MLP neurons of a small language model. Each row is named by its layer, matrix (up: input weights) and neuron, and shows model dimensions 0-255. Each number is 128 + 32 x the weight over its row's rms, rounded and kept within 0 to 255. Numbers have three digits each.
Before each neuron's rows, "fires on" lists the tokens most often at its 100 highest values on Wikipedia text that the model never trained on.

fires on: "s", "d", " D", " ", " the", " a"
L6.up295:107145115142116127129162152181102132083155130162161152156079123115067143127174087142110145148121136143131154132132089118124171077104171089132129227142087143126100107154092160134112208146094108148165089122134078138125071175142176155177185121076108183150144130134101127089158158091134122151116109089164066105111082202105070120141092075103102125112116125102146180091125113146080151131161132121136121209100096060138167118139074128132139187102132125076117130094172044134115148135111154107094128100140176140143131085106118152116065092181162177118154123125218105241171155096091072110138127085114133118127126106140170115149161125114114078127191146126141097117126158140152172119134105148121076110130058135157121079117075162150170164161154100135081142095139127111126116116158141

fires on: "es", "re", " De", "de", "el", "c"
L3.up201:138143132078118091139159154094087205133089171130148103132113145081095099103108119183124122180176081113134120162164107180070137113045077085092088109122063159124087157140111117133142142163141101186181054208113158144148130131155156150179133134136129139122131219127138109105137100096122177136118106109134167180151148121094114137088130102170170113115103155125160070190093101089168116142126169165103063118089116141118106134138135151142073117144137144111144159130157136163071146148120159137145141129141071121142150134134108148167112121150112131152115095126150099135136095101079026152119147119066120074166143084092154116109108146104199168144145151073128137168140157128106119089085151169091097131092132104119127140167115055157104151071068111141098144156053113090109209155145175

fires on: "ci", "ine", "ne", "y", "ce", "s"
L3.up545:127143147127142113122134133088060142134087102134048126112129148107159103101099107135161108088129193164172096087130152155134097108087159144077159132111113187084135145115212107124159147127105089155121109153066137152136132129094126116123081112120131096121086185085119152135137046092101158118149059163188118148103137149130095116174074159105130188155136139090173074116158167069124153135089172152142122137144099177195080188144120103125191120145102101142139171140137124162130170142119172168114137096171134105119139129083173119100033118168131114131196113084142097107121053055114150103117127155130124136100172112122094117177101133168160124125149107089137074134149122144112085152210167121176096160122198136125183192090115159163101153099155142126129118157049106130138155137127096

fires on: "s", " be", "ri", "p"
L10.up528:126147125089207116154102142128188115105148120147135181129198132132075101144118142159136086172201147164092107081135141092153080100125086110156102146104120117106118138139124097099141112099167114089098150179116136111160100143174121134078157124099090140131148147126094101090153149110080094124157121129138168181106162170156109089213059106096171175136165119134148132160151229099160136115071176138115140083149115135130154098135143095143106084096070117127143154127168151100143182089086152126136147147196094182126189139125107086148126159106106109156122137142096078137054062085111132076161233139139148132153175101104130167144075170047106119148116168110138083165171131140105173122172156115126145102123125127130127119122130084095143130097134114139129138109107136134142111201026116

fires on: "el", "ol", "re", "gra", "ra"
L3.up159:135044091066128128114114121087127155133111202103160150144109153134029208170124129199180120114184166083119168175152128195105130116101136093139074129090155168128045161118118137125067151176160117184079096107095138157128136127134155110132139124084081120121132149133119145115117105119118140107100128124136107126127136124136064128162146167136135145141087186190129114195126106152103133136152113153130156160089148151135147183136193102134121109128123127134167147104094154094106070109100130155103097129121149106208128154091105116123119132145179137148170129158154131121163098103128106100168196170094116068140114079151118080075152113096107182151130123083149150126158155106095124080058155191140175134116151094108157120186070171128097169068043111132160131110118127099097177136114171

fires on: "|", "r", "ro", "–19", " 19"
L10.up405:144091103097151169100147161125161116092144087034113133088132151066094160189117182114141117082179134114142131094129183145138161106065116140120126160129151169147133140148148118144148120079163091110098068134175106126136107145132130115116083155138133149123089079093099070055159119108177073134129082124127151096093145132183120130055116144078128226156118157183224115125221127082130102087074221146102141144129124125165086135086138106099072116120177138108158116148121119108179110118068142123140117127175101120113110149115115134117159086178151078149117124101158123036126143150126100091134121174147140151107194155111124171143074129107131152146111069162126112141133103156175080133080142138106093118128171117144180124150151148153156144115142142111173138200116123127169167117130097

fires on: "r", "s", "th", "f", " m", " "
L6.up327:104060059119121120117129131107144052112145076173100109094127115100171082139145100101046166195169081136174176161144087177136144126117094111164145150130030122156127155096113097127156114193144093202133080166120138155138096173144135140062169081167111164079104123120106116046110168144147157138106070104153118139173105156192107120083115147140142105099134101130138175141170134126134161096096105058146166140164179164172190151175089147077188135134146142125110158116138089139154153115063156158068123133100103097112141095108162137163091143143158134131112127102135131102162082063114152131140144138152173113121103124133140139096070134115090124164162115044148137185160144120102087086084148123097113142165097127130097156132192111148114134107150144146142148126185099128160082155135143

fires on: " D", "d", " d", "C", "ite", "D"
L6.up271:078124170125095089157117152149125154125096110108138131130066117147127087157120095159074139145078135134153123070131126137132156203119139123155127166176076177097057146167154134129129126145098080155109102107187128143137152148184123148132127157156069113100126135157158123127140150085114083105126055106162098127157128177114097174186094095082135161095120145106085144111106110109117139126158101114135139105120113065158117117134144141139139230110097117105035111066135062123123161093135220122069151081121199119128140056102071103163088122156142143106144132085176088156173171085153144196172064169116113041137120139136116133154153118171109138154174151094134121135152127133091103133175144180115117203158188111106131088111115121164167148140104083144131134100164101114132120164092151

fires on: "in", " Ro", " win", "ran", " In"
L8.up334:069108062171126204157117183138154184091112153105098191087128120112109163165067171133167092102128120145084139075164130173152146151102140138186119130102091091107096134127160125191129138150189113108109110147127120077115191160187169086069098155137144178128122141113150167183153106107175098120182143151132119096163111167135117079127179135132100141146139164157117167147143133144137134137102123168073148094149116114108148096150100103108141086114121079130112137098131101128127094135153177156107077106135122130147173120110103159094201160114128085111173144075129087199111144090112102164101119121176169190114098065138102173108122060093149141121186114156148146129122049089091154136158119186154100128111145130119144094174086082131133118090163060113127094137102163118185187095080193

fires on: "In", "d", " In", "et", "in", "ga"
L3.up15:106135101124083117145111166107121118120127105071083144103110116177166131071132147156163117166107076115088158092121075231165128163160168131103090120094084176184115133102171133154181095116117161170179122149117066093204165157147129127100086223150133121167124142120180110142174081146139096116127140118156134107126101124150171115168146137124102109130111136130133135111092093135119165172083084128121111098152118120131119077119097113158139106083095111108126124149136064141093130122113161153125052080146122126158104098090099134155109155112173120123146114097149114211045133100161134081163116084165160141138128071155149152151103120088139119177153143111146170118116082149094177073128147182140133080078133166173142095168062126092172147200102096134126145128144123119221170072088174

fires on: " Ho", "ho", "y", " To", "ir", "tro"
L3.up647:097079202120162190103116169122150115096120113098136147117158152108107177141090130157160092178110138104093125135211107129155127179004155080095056134136166082101125150149121116164072150140140124086067076132097132131197132141128170146175109122066119138156112063105155075197113098153134109131104166107138102173143109120135133106140109135125124101135088159180156076134116120129083169132133133134131152133124137127098104115128187123135100121142133136093132113114174112119137104133161146089131198120181132159152121112111082095092193061122146136159164132107146106154103176165065142127111068136118175078145137142098130164106164197115143139157120171140123166111193061060142089120175148136154100097088139143162114134192130053124154144050147141140107064158116110133142135159147132

fires on: "ist", "ver", "ph", "ctor", "w", "p"
L2.up294:143143157102175070180096162102088132114153140166070103152157110146062080179048123103128097120141167144152113143138165135162134153112112150136121098158072157148072146164178083114138085129123105163114164130092158079108140162141126142139078153154147121124103125114110164033108090125051127136141130093154105151147176154190129081149077124174154169104172111112138179102094116119114159112087204119125146178100122101156098136157138151138199087129104112112095145108183157135134093141070150160110173081148144104114148047123177127182099141124150118176114140100058108109149081034119139095120165150168162101140165119101167116168070109124093114123173136064142099208131115145117131113169185131154126161139115161140141086106115087140135157113146116136088138114110040123091143122122111

fires on: "ra", "r", "or", "s", "er", "ro"
L2.up624:117095081157099104132188182151123138141121128068095137129102130135093184148179114084094117161174099088186154114144137126152154093080142153126129162091152136176089135135110116175182136099137141165130020140126088102142121233108156150135112145077135149119129130102102108133100162161161102136146068098153124128154072125138138152044158084097072086136088144132177159102155151176127136096118151108101104139120159125125104149077133042103140116091142127041140125191132136125166114073092101113144161088135098079129166153163084131125082148163123175157168150140112138097151059109088144206116112140104180115115084166073070161122121190100122165101148112115124194151096152052116107113142136105122108116154124132124157150174075111152124149129092129146168129143172095151124178102143154

fires on: "s", " ", "al"
L8.up289:088124134146122110126189141133110105138124121120103147108143128148109095122134152154094117182162108129196110082177089164191106202120065136131195115090085094174125123129107166109136134145135157163189098180171152076158101215128152134107064119141082195078152128151134100116103088111165119128165100092163174155158106149180190131179150108140054110186075148165160175089172156116137132118109091162099147128133172113124194103111134141102186162089146103107146128092099120121083141095091115127140088151152158101131127092083085135184145137119124145109122095095179109050178107047139086109112122164120151147108127127129134130089131140044137123163111116122093108141165096129080136108175107105100128073094118173090102191163120124149106129057102099134115094112164123156174105159104157

fires on: "s", " describe", "d", "es", "con", " such"
L5.up602:118066150145172150112148106129115121110149118100088093135088137052116174182145139130168142162130101125102132140166194096118137125133141156156131178112160172194067077140141158120143099139157140095121137117091128142107116156141135138114111161091080156124096115113086130037173120102111086081146079096063125107153138155128137065158105097094145172110110162113120157147104110179143149148134151158075192164130118112188117120141155152135118124091152129097123095112102054107137155141129156123074136096145188127172176139132076132139056134152130105113196102094189103182114139127167148093174214113173154078151157077063084114096102150135100161189166114131197080129139117110179100076153101170129108142145072165120154092135066162124150151151124180159105110104145127104069175100113155

fires on: " An", " Mar", " for", "ar", " on"
L8.up481:121122138193179185170187183149103131085123121160146111124087116127108169168118124184118141188171150123232135141131122157160161124098173093119117111115140129134120107087117141164042144182155106123108123167105086119127107123086155139166143161107105117113137131113128141146113159125175128160087127091131085170108184102158165096091103142166128105098071124129079125136172145126158140155082124069075159104130154088142165174104065063080100097145131036145102156163168131143116101116106045117149130135193171084116101096141142098090101117103163132152171086153093098107160105178065103060158157104140126135156141153107156143134124177104093137184091195077107134194123100082140118100163157134146121132139115175148072112195111105154160123068127135142121081127078104123131106135138104

fires on: "'", " No", " Le", "s", "li"
L8.up395:169101107169093090120128195116082084111126134108139154077064148137132122121140098172157097145108164112178152115125147140130142119111116147133144132076081083120144147181117143126078082130115114111110114170095073120197187136125152126125101153108099178120107144111190112143114088122163148140161124109135119179165122139164131107142159100149103182120079110145159168077172116158198054105128146128085098173167157125138089149146105084090168181107104043122172127098147107163148101159078133163154110156113226085134123122116108139115138172133161129129182083055146176161168138062091127106086083106104151108063138060185105189110149139123160151145118163126116079116062128103073143122186168108127105136133154132104124098197104172167112144055070096137125142108111150109119100141141135

fires on: "hi", "hy", "y", "ri", "p", "ry"
L3.up556:089097160117186087093097134153130127078103149149137123147184167093126168155147132157152080180162174118080108056177150125106135104089154078162083117117112124109126128135107127101120172141170055107077117130090119142118076178092157153123102114116118136140095140137134135124135125104116122085073120212106143147127170162176164165179082140094146138062131158097100091076118130120102096115134124040141154125128118145141054136149180100163153109133137122116166157129130131118135187082123127148140174117197080156139101126167127094111067085159134135147117165090087122075133101116054110131135112118139179078178150142109106220111080181114167186143120174107131134143193064103133126107133130154112107060103138171173182117142153127153130165102102120130109100156115129152158106217154185

fires on: "y", "w", "s", "p", "tri", " to"
L2.up111:118150167158170139109142139124070083116127136172075103111159126072130145138030136116214102144108145158137063122147164151128095116140164148106109148124152161104164139097186122095078129129099129133082075170095130136127131144174135119180075134155126171068102088095127154117104085101071130063143060080136135182105184119134135059132119144116097175053121141160149130128099121077107186090134184134133166150118104140151068142137106169147160125173125092091153113113150146121100125137104188198085135140149113196161133126076130130147077127175157105136123128134056129132094103064101114109144129157129154117148149120177156096155106116111159177159162106109145088132190133144141116120133162147199109145133139129144106116151160141156134136093091122158104105114043102205063188082141148

fires on: " Sa", " San", " Mar", " Na", "ar", " Ka"
L5.up308:155069115135101093130119156067150139087114133158125096124131213124129106118083132141128180131170087140160159135112074107106179103083122078117157102082187150197118157173114106123148160120132123173084104131106115118162141117074122148100088134083140098152102125106165143112086153110177150148060167102130133149181132091084106100086102150111188159109090127131129145149157151151224142137117155115084231086138080109139113121155120114152139079172119101107087146143115162160151118087069061144119167118184157043160126091136205104145163105124134151175159152115094124110140134202078114133133207117097131132090118115080144124126097170134111144120172183098152100185120101063083198068093116151112088140095134158134116146157132105136128153093097128156121109171111127088146123139138142

fires on: " not", "el", " un", "s", "al", "et"
L6.up296:138137151135155162139173148106115078128137086097102114102154171121156096120083088092139152141125151095134136191146134146077173115139134151135154086114154146213082082106127114098154134134149095131095060145074183121180131187145143122095130124156069173092148155131158069107138130106201134104149058122141155162141132200115130082162117108142077125103051126128131153107134182133100148129087094173130155173165184115121111082164089075099177140136153170136134092160111122118100156082098063200086121122114141119195112101100115129113180119133174130176156071107151105097153071128168085102138086084130125135137114066130094179173094104095107093170171137163131135149154145131109146137147148111123167175107107157077106133136147107151138121130078105129107096053186134151148152107062209

fires on: " Mar", " for", "n", "la"
L3.up939:124118096116123175132153141167123186098120099169119138114117119130129113146111138184088089164197194085210149134112148113165129120089172129118150111089162117157088075096155159115152113156105108139123105177107086076153073130093163137112128122125128142169107151097181119126114082124138092149055088144122130183175100152135093083178111122112109107070098138151093172079152156117100138138137173096140142116176181072103093183117139104120096123108112095088114122189135089128179143116148095136140139092195156042179093113111155135162137103143168137132107076089136085108168114053152177112136166111136161135116142111106136130119145188110100088087185185129159118198129077145144190126157185105153135142090138197152130073153146099077174140089127073127122118146109135062181167126104154